Weights of a small GPT-style language model, trained from scratch on English Wikipedia.
Architecture: biases, untied embeddings.
Training: a variant of Muon for these matrices, 220M tokens.
MLP neurons of a small language model. Each row is named by its layer, matrix (up: input weights) and neuron, and shows model dimensions 0-191. Each number is 500 + 25 x the weight over its row's rms, rounded and kept within 0 to 999. Numbers have three digits each.
After each neuron's rows, "fires after" lists the tokens most often just before its 100 highest values on Wikipedia text that the model never trained on; "fires on" lists the tokens most often at its 100 highest values on Wikipedia text that the model never trained on.

L3.up406:540500508466533495496509493514457532466540539484504504503486477520470490445462493478483504519509518462483491524475467486473482517546517446504470483551466477550520553517522498516488516507510485462469503529529453476492482495476519550531493474452488481484513532506507456505484492521504519500509468500532453482477501486502488529495527500510480469535495491515485487522517524504478507489506505532492500468458495502499506521483509565521529471484503490468454517561479531497523495491515522483537502497518463515476446526468465495510529511484503513532517447560504512482498524499512542508
fires after: "-", ".", " |\n", "===", " (", "===\n"
fires on: "N", "T", "D", "A"

L7.up66:462523507469495474510473490466498478492477490534548521492510506557489494473465537528518483542514523473488510473481508466478510512484459509512523489516477490513506479487518482496474501481517521495481498468514565499477483504519443517494545451512500452499497500530485524495496510509501495571562489511517514549505474479518522504465487467487421493439516496559494483504529473477541507496497518512451486464457546515504540459468491515490497511495512524511554521486462526506496495466519490492519526515527496530493491507480493500460443482489518486494496512504509536502497504496480511490
fires after: " |", " ", "u"
fires on: " |", " ", "4", " ("

L9.up148:534498516494505549448478540505436491505515468470461531489502502527508493458470515492482496485503520428455527493490511461506522500487480542530498481484527514460540524494511485486510515515488496465481502551561493487511501530531513518516432527491525488516489546492466541487475483535520476469511490511512491498501451506501485529514506465457521497463481479500496498509456490505473489474528515473497505556536489535483510464465520478485472542503549518460493517503501499490514490505529523496479493545498487481521491484481466507498505512480478482486466559547491489488523499528530504508
fires after: " ", " |", " ("
fires on: "20", " —"

L15.up30:491488520505519492530505470543529485522533518491503463487553491516474486486480532502499513550457507479542505501497505508537510528535509522497514509489484496493518515498503458500490508490500516495531544458493510508504474479523481523480489460486548459495520553540482537497510492505490506490517507511515542503494481542476499518491509472504495472432512509492517450538510477508498548547481523511521563549506475531524484492480509496513501519437481454514509452512513513477486497483458464463478487451486456512461504494451531496483477530502527491510480453493494476518469521461478532526
fires after: ",", " in", " |", " January", " sp", "In"
fires on: " ", " Sc", "l", "red"

L7.up270:514496537521460485489487541506503494494478498536522472508487518522544503490494516452513501505497499499511497492479515505448508472498489456511476486511525496477501451513504520493475560484519509496521535476520486503456525486478504493513490503478546521486540497505516474517477456488518489498511496508496553482546477500500532536477520494515526474459513530510453519473538504493513471498506494561473517486535517430488528540497507479492469477483503547490479445497551516476478493515480470530502539508480482536514544494485498510509515511529486467435511522483468513457474525449563514512
fires after: " C", " T", " c", " sh", " g", " St"
fires on: "le", "ock", "er", "ri", "ar", "ro"

L3.up109:484496521491501492474531497492457499476496520511502522500519506467499489527524518532497492500521546474500494492508485520523491467510484528485514487477507500526555467544522458479494519521497500510487492509470526483519530464473553513543528506504551525457481501575514420488472546464509465459498468548497512532520507486527472471509489519468538499507466494476493526491515518493521461504519480477493541489507510507508494484475492534502499525498532536491488455486487473447535473522464497531441490490522499541486455473504534504484442494504484521480493507503473531529507488489489505453
fires after: "S", "'", " S", " dis", " I", " Q"
fires on: "et", "at", "ve", "p", "f"

L12.up524:526475455476495513508481507487487560442515506492558496503457471487482525473543501532504536488501511461537494479460462460485476502538495487520498525491452493508444541483514481489513489511515495541476507506503496473509493475489520460530492506488496509495478495518497467477524491516481495521476505560524501508510502501505537489508534525493523464460515472517495485513495534536519494468475505505474503518479462491453516510524493450508510524474490528513473506450529484478483499507502475504529526508454531538523547535551459553533492534505501522538503524477506520439532504504527491497
fires after: " ", "4", " more", "6", "1", "5"
fires on: ",", "19", " than", " about"

L12.up426:506538476502472475459503452495502570499505487481488560463528540531475543508471491500499493493497465477452546500523537522473497514533551520523454481534472470514483509476488500459509546503472484485529499535512485500518478503460480466477466506496522496517511531495482559505534471521540504457528512499507505504488464470544505549468502488526515519483509468474463512489487516495467522540529518484533477544534514502533514510510489498439497502477507480523512472475502540526518523471483508495491480490511499494467512502501486444498457500498539511511506499477493538478482497511467500508
fires after: " ", " f", "5", "3", "2", "4"
fires on: ":", " |\n", "20", "a"

L4.up212:555521520510527471473491456457496497528494510474478492505508490513512550537504533478423529507497506486471505495498518510487459512487501538478527491477484447485497489514491548485538485510508460498491488495508507495504483471539515511506498496489558496507540515491478517471493516445545519525503527549458523514488542464502510510492505520475430511520511509507497461506483495506507488461503509502571478496480447516480506491476509518516499514478458448527524451521508480487484496512474553506549494502544518492501481495478497514496542503519520465519535500526458505475472491455508502503
fires after: "10", " U", "U", " R", " F", " We"
fires on: "0", "oc", "ic", ".S", "C", "P"

L11.up205:493490460492482459470509475534483490531543454519562509502469516512519492477426503493519516493500555511483490482508485548516475491533533503519493533500493479448497505524510508517478505544518459473501423528508493482494462506524489479511488496455496511501523508512496513501509531515496498486504482501432504504480522499464525532466515505456500520515526500472474517479506521516533510489466496501515501451519534505456484483529524507536536535465482484471470503477516481487500470514485515488506518465520465479491484508517483538520535522508455523532559475500477498455499532494528549503
fires after: "U", "E", "O", " S", "I", "K"
fires on: "D", "R", "O", "E", "M"

L7.up470:462497519532492534533488478489486476455519541492555490487533461500451529515485544466472538499509543492547518521517501514478515526474488510491507450478509471497514474515484472483481535475516484512445493521557498487474497508465491483494510458489500485484483515495558537543508522472543489512518504533508504485528517491449517461489484511450491512487479520527498479535475495526462488467518512517463508471516465522485505491494504532515529497476519562480528534522481528528464458502492510491515489521533477514453484473494496528472484533522494480487489499523483556517503539493492479510
fires after: " |", " ", "75", "77"
fires on: " ", "0", "77", "-", ";"

L11.up706:500536504494511467467474499456490533469525478467523505493530511492486531478487473476529557462522512529479483521474528485487500504506480473506518525540495527482503504488525493486516450552512489500435497515542508495533509542516486457477512493478510504518499542571493485463495516513490535506465469518492485519480535498468501503481501482481490533470499476528451480522531503494485438489515497476508530511521461498479522522487459486504472491532550495488502504456524503496516531497498484453445507505534478497483518513539521492538499516505525452523516462525520503485472557486491501550
fires after: " ", " |", " ("
fires on: "0", " —"

L11.up577:522512521456488510473506512478538510507493524484480541521502502520477484459426472458506507524511520486530495457552530515514488462498484520516561486492516532544517533496479470500502539490498514543479501511511502487460502470504523491503523493441491503519531514517461535493521523478497491484468473503482510484485523523495509506518449485497521526477510550533548511541533505498509488496458518526503504532463527528511522481482495491514474502502480478511466489466539515475470523489468523454527549484540500507457504479459513505504465480474471530489500476554477490544509511449490484480
fires after: ".", "3", "4", "0", "2"
fires on: ".", "7", "9"

L6.up471:505494526522509544501465529502511573547491446521522494520506500451471483502492487460460503525509556474463447496532469494479492500473517485485469510505542514502522473482494447494509529490496507464543527540496493517544511503485522478537489464524489518516506541446523525498512504515537532487476484494532504498518498477506495500546501527477512526507502454511504523468499526516523511469532441513526482470509498505488523490532482470466517506489493491509515475484488520467517495470452514509516542522487539502499502445469494472516530476469523525514530469477456518496470502524469493470
fires after: " ", "–", "-"
fires on: "19", "20", "18", "05", "04"

L11.up248:489490477510501515509441519513475513501493509518529492438541508540524494482550544502480539518507524522470498457498499496538496499479486524493527509529498500490502510503478474470499500488480490510499501505516503472514474542522515473525528543484525503546473486552474538494520514479486482495481485513474516526504496495516508555525479515509485470499495507504463457541493515422537499527530496503459487537506537526476520459512489485490577490482490503522489512492476418494481475513502497492485477555516523449500506506500533489511500483532514476523523431513516488515514498481498467455
fires after: ",", " one", "),", " both", " was", "o"
fires on: " of", " among", " from", "\n", ",", " a"

L7.up540:484538540526490507536496484443509559526474499523468452477490488547505480504518467491526500514480514457517512487540534526515502497489499474517493462534486507489508481482510536496512477480477542481473496498469512501508526487511504541540478494529455488532533496526508508466505505471527533515475506495497457524508535496464551509546472506520494499478505520448506495494463484506505503425501518495502450457525509546462516517504501497504533488527503470493538513513517504494494508535445481523521489457531502509521551539535472492487493454495490482486477454486485482477486521490537530475
fires after: " |"
fires on: " ", "–", " |"

L15.up725:465522524516532518504507550476486525480520493529511492477473505460473527492493483537542560510524511518498514552448486500492529458518474514519541541492458479500448507520507489471453522514469537515492528517501510498537482501502462503527493524494472512499501533539543481463506476526508494516495537485543532485506487515482523495521490530479498476482497466466465529514473470513527457507504527500489496533495510459495511512516497421481504532473536494512506516492513493515467506525461501491492547500498488487485472474536468467523504523515525482468482472488503563469500477468527530462
fires after: " ", "–", "4", " (", "5"
fires on: "18", ",", "19", ":"

L4.up213:517494484506526568503479473485472508488482469469509495460498508501475530498487543506555497514525517493502490522508495517493512507475448473451532513547496540507471511507525502477518495474511499516515479465525519500534510487511499525476509518536532459466467506502510519494519548462513528486509515509493520491477477520508536518454452533521483575522484470528474434511448483488501534497516506521503486502519519510498488444512490455537489455519505499496495504466466483473516498491491480504479495552512515479491510476457488538534482541468511430494493496500466468480505504462519495523
fires after: " O", " |", " pro", "O"
fires on: " ", "x", "ri", "reg", "ce", "s"

L3.up449:475486538471486523493507455498513505512502507509575516469484537491492503476497479527528494545471507510483477542509491510482485494481430484489491530523525494503493503530492496517500470468512490518526497507533547477528478471548524515468532533523497532509447468508489485506512554495520508482485470505462483544499467508508508478492512495494521482521479479532474502531508495489506485473571491535456464501512472540455534512500479539502478509480510523496525525482478504465472525487519492513512468533488474491507460490530525432517504448509487505507508524497468574522485527502496486470
fires after: " is", ",", " \"", " was", " ("
fires on: " a", "a", "d", "g"

L4.up101:503509470470536455478499542496444480508516514507539510516513513568503499483504487470508535459491470473516458500542502461498488525508492534486512474533511495493483545507495512527510501506486492541484548498554550538549497489456523482481521506492449510496506480487505514536513508479484473478517483526494480467454549517484531490486482485424526509495512545494499484491489514445477497513523474512479514453533532504501497513514495512502506489454523520514496500457490545482476485513481536488521496511547510467477529519486502518524440490508499496509506481495514465491478450461525511512
fires after: " ", ".", "-", " (", " $"
fires on: "19", "76", "12", "21", "7", "3"

L7.up532:501501490537520500503477481510485523484480479475483492485511509476520497472494525493480505482556491488510513518510479474517537478482489491464470483451540480529460484528506542522487526514479517525511470527536477509529482456518525489456521554544548503456519470533508493521499484454546529530495435496527489484486512514469504502485493486511527494472530473516519489516464518496477502521531526480487500443451499514462532499483474470495541460512486534521491509485468522444496539481477502488543529534542526475464494549509497491511453498496514519490529509467484516489452491499502529511
fires after: " ", " |", "^{", "3", " ("
fires on: "–", "2", "1", " ", "0"

L15.up682:497521515498501544465499529513467501503474474488550506502477509523447489518545500510530519462520467506506444531499453522472515538485494475505449478524493476515479500490559526487491495470493489511507484568506508495519508526508455503564495521500517522506492468467497535487494494489514498520496447487538524512517508489504487484444494532476506502461499465507509503469474500472512480476486501507563512502482552447503496508497490538491569470463478493502516489513463477500528509560527505506467537515476504509522482529461515493489486494468511511483479447529543491505497488524508523502
fires after: " ", "On", "\n", " On", " ("
fires on: "20", " "

L7.up349:499464500491504475523514486536525537471517475486498523490488523539503471507482531503495467530496495489504505490488486536515485532503474444466476483489535446466513472469520528529477473520494483468468463506503518486477464522521475511515459534520488531535464504510484507525546484466444458524487505543533496527491515535498496526481527477534485506490532519474525548535534525495513495528472527509508457534532476500514494524542507513480540502502512486476508500522539531496493513501444528487482492451477501498457471526457500497507477496523496503459467447487504464505525520493557521514
fires after: " ", "20", " of"
fires on: "20", " of", " the", "22", "ow", "w"

L6.up439:482505490511462492496529505534458537490503448488474510510518505504491504491472499480464547538512525474505487487503501515501451508519459506523504542505484488541500500479481508470507538522519494489545541529484492493497524502497502472490498463534508467480471536491520437475517535492506481498468567510472479531550530442456495488460495526498503527549543469533533537489493504498509485470491493516479514500509540490454504491508483477514491461537489486475527456485516470509506491478530506491525502471498542456475508522454489466476504505498495506504519548488531488536542458533494498536
fires after: " O", " An", " an", " Pro", "O", " Or"
fires on: "th", "t", "p", "il", "'"

L10.up77:536511502517523527505496501472460486480476483507480572525448514515475594512488487509519488485480489501506500485554492515531514493488515499486507485482491498481473488484508518444529499499504489478468495504493513478522468500502522482497484491427484512511532526480468531526513551515494454508518515521510514457473514515500542546455555487516490537461496496506497476548451514521411493534536488469485487514512467480473507483503478447521510528489507482488507507498516506497552483519505529484508486518466496517519474497512454518494507490498502498513499505523514502527456485533473515487
fires after: " ", " in", "2", "int", " int", "ST"
fires on: "20", "10", ":", "end", "′"

L7.up362:540549480503517527508478511519492462551506498555504510503472458493505470516530542498462495474504468533525501526541486514503455481455487457501475511495500528487514488529492507470552516513540461477504555480537455500501497500507548456506533468511484483512538484543494497499495490530497510481481505485445496513517506528509468505519537463512497494502481480484463463515494467441509478484535519489507496476512512492480521484488500521509507477505485544532518535510502466473526543492490473435498499467496481503489505505484498514438503474499519461520514483462502551500489467499538532520
fires after: "0", " |", "1", " L", ";"
fires on: " |", " L", " P", " ", ";"

L3.up355:494540499513526456441461516511483522531501456496524525469463486476521545512470516512484499478481501502497507478446484472550497473490499500509520472511493461526469517489462519469516492453503481520470477495491466471470508487533504428484533555525527508471500468530487510533505527538477509481473524568461514542533513491455525505489493528503503507541506495532505503456478472497499543504511510489485458503479506525499496510521505525490542518472483462533492455513461548492535517500495489545527537504494485478483505506476503489554489483528480525498488516481490487493505511508471501516
fires after: "2", "3", " Released", "5", "4", " belie"
fires on: ":"

L6.up715:519522512468492456450505524499520544534518485494552475444548508514471498475530493488516483457481484437481500503521466560523489452487478464540463479508499494512509507497497470476456516502510507495491499474492503452486511467478511521502543483485514472517483538491502471498499464468487504496537493494540482546457485541497514470506478505527513534489489543496520510512482510508490492462483519466513488507542492508519486531559508540466518520513506508540525528487505497501475536529524510487524540520482541507501529488504518450508491466467553443493501477488522497504500473494461498492
fires after: " No", " |", " c", " r", " Pos", " p"
fires on: ".", " of", " DF", "ap", " G"

L9.up506:473483491495506523465490532490469511499504467463544525504486460486556558510490525517501533515534526477532472483528520492481494515494465504473517497503496518514477501451494520491468510470526497514507462518491476505491527569476497456504451546471496478487507511487518542500482519489512503472464499490537504515487497490513532494533484490519528548469533486551522516515485507502498464477503504495516479519474466471479526461495510480543489544439484530487468524503495516520462513537487528525575519505505468499524536499550545506510467519456515515475507503483503477485461502482507490531
fires after: "0", "1", "2", "3", "4"
fires on: ".", "′", "al", " he"

L12.up390:506442498460500506480496504490437495523502499501506530484545537489491518446537515528452466499501473455521491461522498486494469486491516496469495488480520462554492514478481474523527478486452538491472480515519521498498484506525494464502472528507520507532521474503433519528494553544524504491515484525494513520486493484482511468500493513486501484512519503475510479551476488526498522534532526487502500483480518523469509494503466480520519529534514485546493509514460531476551493512522515469438501541530512471488535539504520473535477523484486507477437493501468487469467471519517526515
fires after: "3", " Released", "2", " ", "5"
fires on: ":", "–", "′"

L15.up555:528448488513522527450483493485436490541477458514506480454519507513471510454467505486515477473497516484547539509537482510523521474513505469486492535528449492504477512527526507501504471495470498481507478509549474529518500499477540528495480510493473537527521479497491463503510530538510569511496498533451536515511484487487477544464489457505506496481515520495521495514485459518482494500543563476504512511462498522520500504528446528515515495563494545486502528503509526528530505535507491517483474484481520509453491507485485510516494459462483487470519484537487487470500514470522501505
fires after: " |", " March", " ", "25", "On", " January"
fires on: " ", "–", "20"

L14.up326:516499475494467492485506541540474499532496466467483508525515519493495527531548494478534527519497523486450520496468460500517497472499462518524501531465517515491470500485521519522511506529517524470507504472500553492486533500515448474515533490475487494542540498521526493431512525488533509509471522473467539493503556507492509481450501502496507515521522521478461501522503464515492466518462495490487488442478518495461507486486456461488512471470482499515513543501498503458498507511471494492506541521498502515495461516472520559513483516485486525520518449513501541468527503428485545500
fires after: " S", " G", " T", ".", " No", " I"
fires on: ".", "I", "O", "M", "A", "D"

L10.up367:515491501504515480435471544461482503509529446517483501487505500476501521520483456511526510503540466468480502474459506482489502482497530555517508477509495515491486504504504497485533490498502510520466547492516522526564471533490522504491472527520508482508536499499484518530496525488487518528479472516494444497487527504475478510447488522471493483469524518487545494491512517492465490524522492510521484462502536531470530492469479471501456490464481504476561509521455551528516499492460494471491535516546545506471493542501500468499448512489528508534494494487499466476493479483552524441
fires after: " "
fires on: "4", "7", "9", "6", "5"

L4.up172:469501524507480483468456526493540525509516451517466514470506497494467493453477465496512530517506490481497545471495465498497518522490515496476493498517503521480500502527492477504479503459479498502537511569553459527540540495520536486525449487518466444478485531511533472531518495521497482475497526466519514483467481482517540510522467565530545479465508535491500554507486534539515516472507512519498489499503514502521506502533467488480486559494510516505496481513452471485513442515511508498465500548480491513519492447515495529523495499494510494531507470504513527482450517479495492483
fires after: "–", " cons", " c", " enc", " ", "C"
fires on: "20", "ust", "19", "um", "ot", "our"

L15.up505:499486499490558512489474530490469464523436489475505537451457501492491539512477517497454507487523504500534527486496501494515470470487456516476487512458533445533476508508496486522496529513452477495510511550512512534506482540483526479538506514504480522562440488505514535566543527507519467493510499482490528513470508484498493497560486502465495539518512510500457450499494504502490505479535448510495492539460540486507524517495502479468491487474471490509510543522492524495495517498483508474512494524516519485524534554522477514515477502488478498500467488455497476483481524528495520524
fires after: " |", " ", "25", "–"
fires on: " ", "19", "–", "20", ":"

L10.up195:518546551510503486505476482508526516506499530546476481501535485492480499504461536470531552516540498483490492533508504505472503501458526448525512448497483485477464512537486498490467553497508518508499518500527488481504553522506480547512445523481447545476499494495529501522497472472524526505503479469505444516495502544510538530483516505464493468500459472502499500529472467508505500492513500477509488468535483490477524471486478539491538482476507517520525473455514503514508529488467505522532499512547494516488543509512534486465433507529519497520542495484447484495503471510514509471
fires after: " |", " ", "-", " —", ".", "8"
fires on: " |", " N", " L", "1", " Ch", " DF"

L16.up287:541433549481545508491522502484498522508538475473484538502525498532501504472457504486515454489482511502517465493471519519515479522487497502487471500472550471494518474523484461512505529487431491489482544518476504483485507514501485517482517547488554481496477541515504511507513467527456462493550518529456526564515493522486487544518503488441511493487530482497518497452486530498522517475478470510524481489504491515508484445470476480531510529474501515465489540506536493486501490473487502470495526533501519492466517466506516482514515479479501498493551491503499471504465562494482504522
fires after: " |", " in", ",", ".C"
fires on: " C", " %", ",", " the", " P"

L11.up395:507499548493487486490486554487418527499477483514536484471517479521482499512476525489501509517521500501519512519516472504533527520469532539481502444499525534499506506503470517506528513520478539474539555536510543537484473546515482475464495509544505466461519523511547545524544499448478475511477517460504487459491503496461499478495469516481507508488500505466496475463519507503506527460487482479536504527451515454495529480498521479528510504473456517487509509498498498501508484463474503484464491538528553482497526495537500464492480527509484494497514476531477469457471487515514519516
fires after: " ", " |", "On"
fires on: "19", " ", "20", "-", "11", "5"

L16.up680:475534518486490476530460472492531517491475506535487450488498479520477546519492500511463501496548527499527498491477475489472482484520504518447506491491466446481503476470470489522491505465497517483473509476498473513504484540492498457536508490515493513486486535514492484531501515423493530512525475518500503519553483479506485507489443484497484471497493518499503400543498498491490487488516485460495507528483525540486499474480524514562503581522509527511490513522516470504512511519513519467473510494541521477548507445491515536497519535545512499480494504534499507522499522505507499523
fires after: " ", "|", " |", " he"
fires on: " ", "5", "17"

L13.up141:507514543501520479516482478486490522568503450486515511486509458514497520519460534487515510517458473476514478528537536453457524477500520527473506469486472506532480465508467485478457486504470496548521535501510480501525491521511533505528474524526544484500507522465449482481535504537504511490476488499496551553511506500503468534509491458484534489512485466525528510522497535515522495515481515475466493520488479499491495487522480514535508541434476491507463517476496483511483523482527489501493545508488505494494531497505487530535441491546505442486545498515485502497489512475510451458
fires after: " ", "2", "8", "1", "9"
fires on: "19", ",", "."

L12.up651:512489513470473540456477534501471530453482472532495470512485490494536502459462505496437472467557496500492522492544484521458481483526503497447470479528492517487505502549506512532513486508493481521504497554527497498527529494513474510507478499495547527539494512476515499536477464489521518536509495544514522534509448497508501518455488497537540486501501460531489532499489518490480528447478529488505495491504450485499504507504487506476480484479532505512491527525466489480566483486450503488512502515470468535510508486520564465500497518450499494506511476546529519487517498492459496509
fires after: " |", " ", "25", "-"
fires on: " ", "20", "–", "40", "ut"

L13.up279:519536478466472492477527483510472525479485519475477516466510498485556498482471498535512467525479511505543500462487494517530474516539440524513540528516470528521478493478501486509508540480532536501506485492520498547498516469508509501456514499503523488532490514527496499493570556503505485506479464494461556505518505500506526507505485505512547472496509523513526456534513478499490482512455531491489499529479437522489506449463485529491521532497521453525464487485517471455447527482475507477486490509547536480523509542494520509521471528484487517477499488479471511484513522502483513550
fires after: " |", "0", " than"
fires on: " ", ".", ","

L13.up558:508495484497502445484508527512491540491501477467542462481516490510500548463491459517476513494491471486498473480534509519508479510507540509513529500514496527483522503491493474523573486513480460555522490509487498479491537498511494483505489505464510504486538538526519510484457507503476499500490476485534475540470510488441519501500483479533503499519503499513463508535504478445481489473463489518454522507552504526510494518522492491506485511507542471511507494488519535453502532510455545520568543537476500461476482467475499445512429524481505498508486522510549516526505486486504513536
fires after: " |", " No", " Pos", " "
fires on: ".", " —", "A", " L", " degree"

L7.up365:496459531471499472466508522496540521490449492528511516492543502475526501450515489510500527510485499498494525547475440506454540462541518497465509503458478474489506475507514494473478461548513479486536527554528512477533482502535478506515469511479519504498498493483503543513490502509538495505521430550479516535508509526484521492494456509527498448503448495495523513532488535526536444451526504467514479474459510469479520491516500495495506510467502499475525510551477461532513454508518519492482524511484478483488504501531484505524492505497497530519494501523473525506472469493497457501
fires after: " ", " N"
fires on: "20", "19"

L3.up753:494495444544461508453512507514470525498471485522508513514515505514501542529509537512494483529479513469521511505467542503494499520482528475462496510477490496487497498447482513472497495486528491517538489540494479468527481531491496478540462515484494513502464482508556516527497534523508508468562517500516517454503505482493515484493479523523522502518515457480511485537474484452482542498497499540504447526452516512405509515504463471518492482466530491500477525516485508490483498526452542536523460486477520505516531512498502465486506488517494438531549503517491539492487522484501493495
fires after: "3", "2", " S", "5", " t", "4"
fires on: ":", "umb", "ric"

L12.up435:522473519535518466541471525512517488518468489471494543521490554438488505562512431459522471477499511544469496511529489532482517484498495493532478493485471520469505467479497506514461528548531459491504480534506518492472524482480488469532513492476486537494478512539466516552504501562527482516481504519498449486471540493548510500495466500467495492485482491489446457487520469494539520514485504514519515505487481488492512529519485453526487497523505526524491547503502510493499505486449513484457479518492526521501517468476506475519510530470505499514538488549510523510486511486500502527
fires after: " ", "–", "|", " |", " May", "at"
fires on: "20", " ", "19", "–", "ts"

L6.up259:541512469520505550483498523470508485417502500505511522514510482465491516484510525513444543472518518511503474492517468474485503477480476477510487507498518539489512483550525516534498549522501511551512538490509491488471503501548488481475485476533460517476547518543544532497533471504510502508519506514505497488508503513541532481477482510500492490474512497495472472510474533530491521492515544515523509504501482500480508428478493470506511483478502558465499543450484490516479499477496477506493512487514497501506460538507466489477457515509535469504534488472525489435502492442524500549
fires after: "0", " ", "1", " |", "2", "5"
fires on: " |", ";", " ", "1"

L14.up553:519454474511559497488474489473537525528514490488518512523455505500501490509489519510493532484558515536510504528495459491515467454515548492485489496427514465472468512510483518462529499551528490477478507531513504515516538528541485470511506463477514502474537541556528518530484504495523469481520460513520484482479496503501505495509519483484541493482485516545513534508502530496489487497468498502507495497474531468486496472515500512482502511502507497452436514532502527473533484522504513484505517510438472504505507480519493484487513460475520529411466499485481521513474483526484489456
fires after: " ", " (", "\n"
fires on: "20"

L9.up83:493528490488473535513451482513467521537509466458503510524474487489510504508460503531508539512441468471495500487463500486526493531460529501452514506474512497524532488466475538545470485500517524472495500505482489477543494525480505466532501544482496534513480487491488514502521510468483489531528481484506551513483550501480488502517507444487507546506514485443507501500486467533468500482498486517547495516521486486499515498512509492521562464503474504475533448546561529470503501484537533490518490479506491506514474475476487535479489493487465533477485482533501520463479553498541472525
fires after: "20", "19"
fires on: "20", "18", "22", "19", "23", "16"

L4.up380:506526478471519491506518478494486483481488519497533485477487469542465497465474520496504508537507485487490510480490481433497519532535503457530551515534474455551523545488494509534477517540532497494519468520484493490459509530473520514512499460488515521496543501526513559502488477534522531494533475512479495532517507487497483502426467508469514480520468488506543499475475525502488483449452465528511475480455521523477546490503499503523497483504492482478496517567450500515518483535486511485518523514522515495512481525522464506530514512476477496549477438516516489487506521512506491507
fires after: "==", "\n", " |\n", "==="
fires on: "N", "L", "R", "P", "T", "C"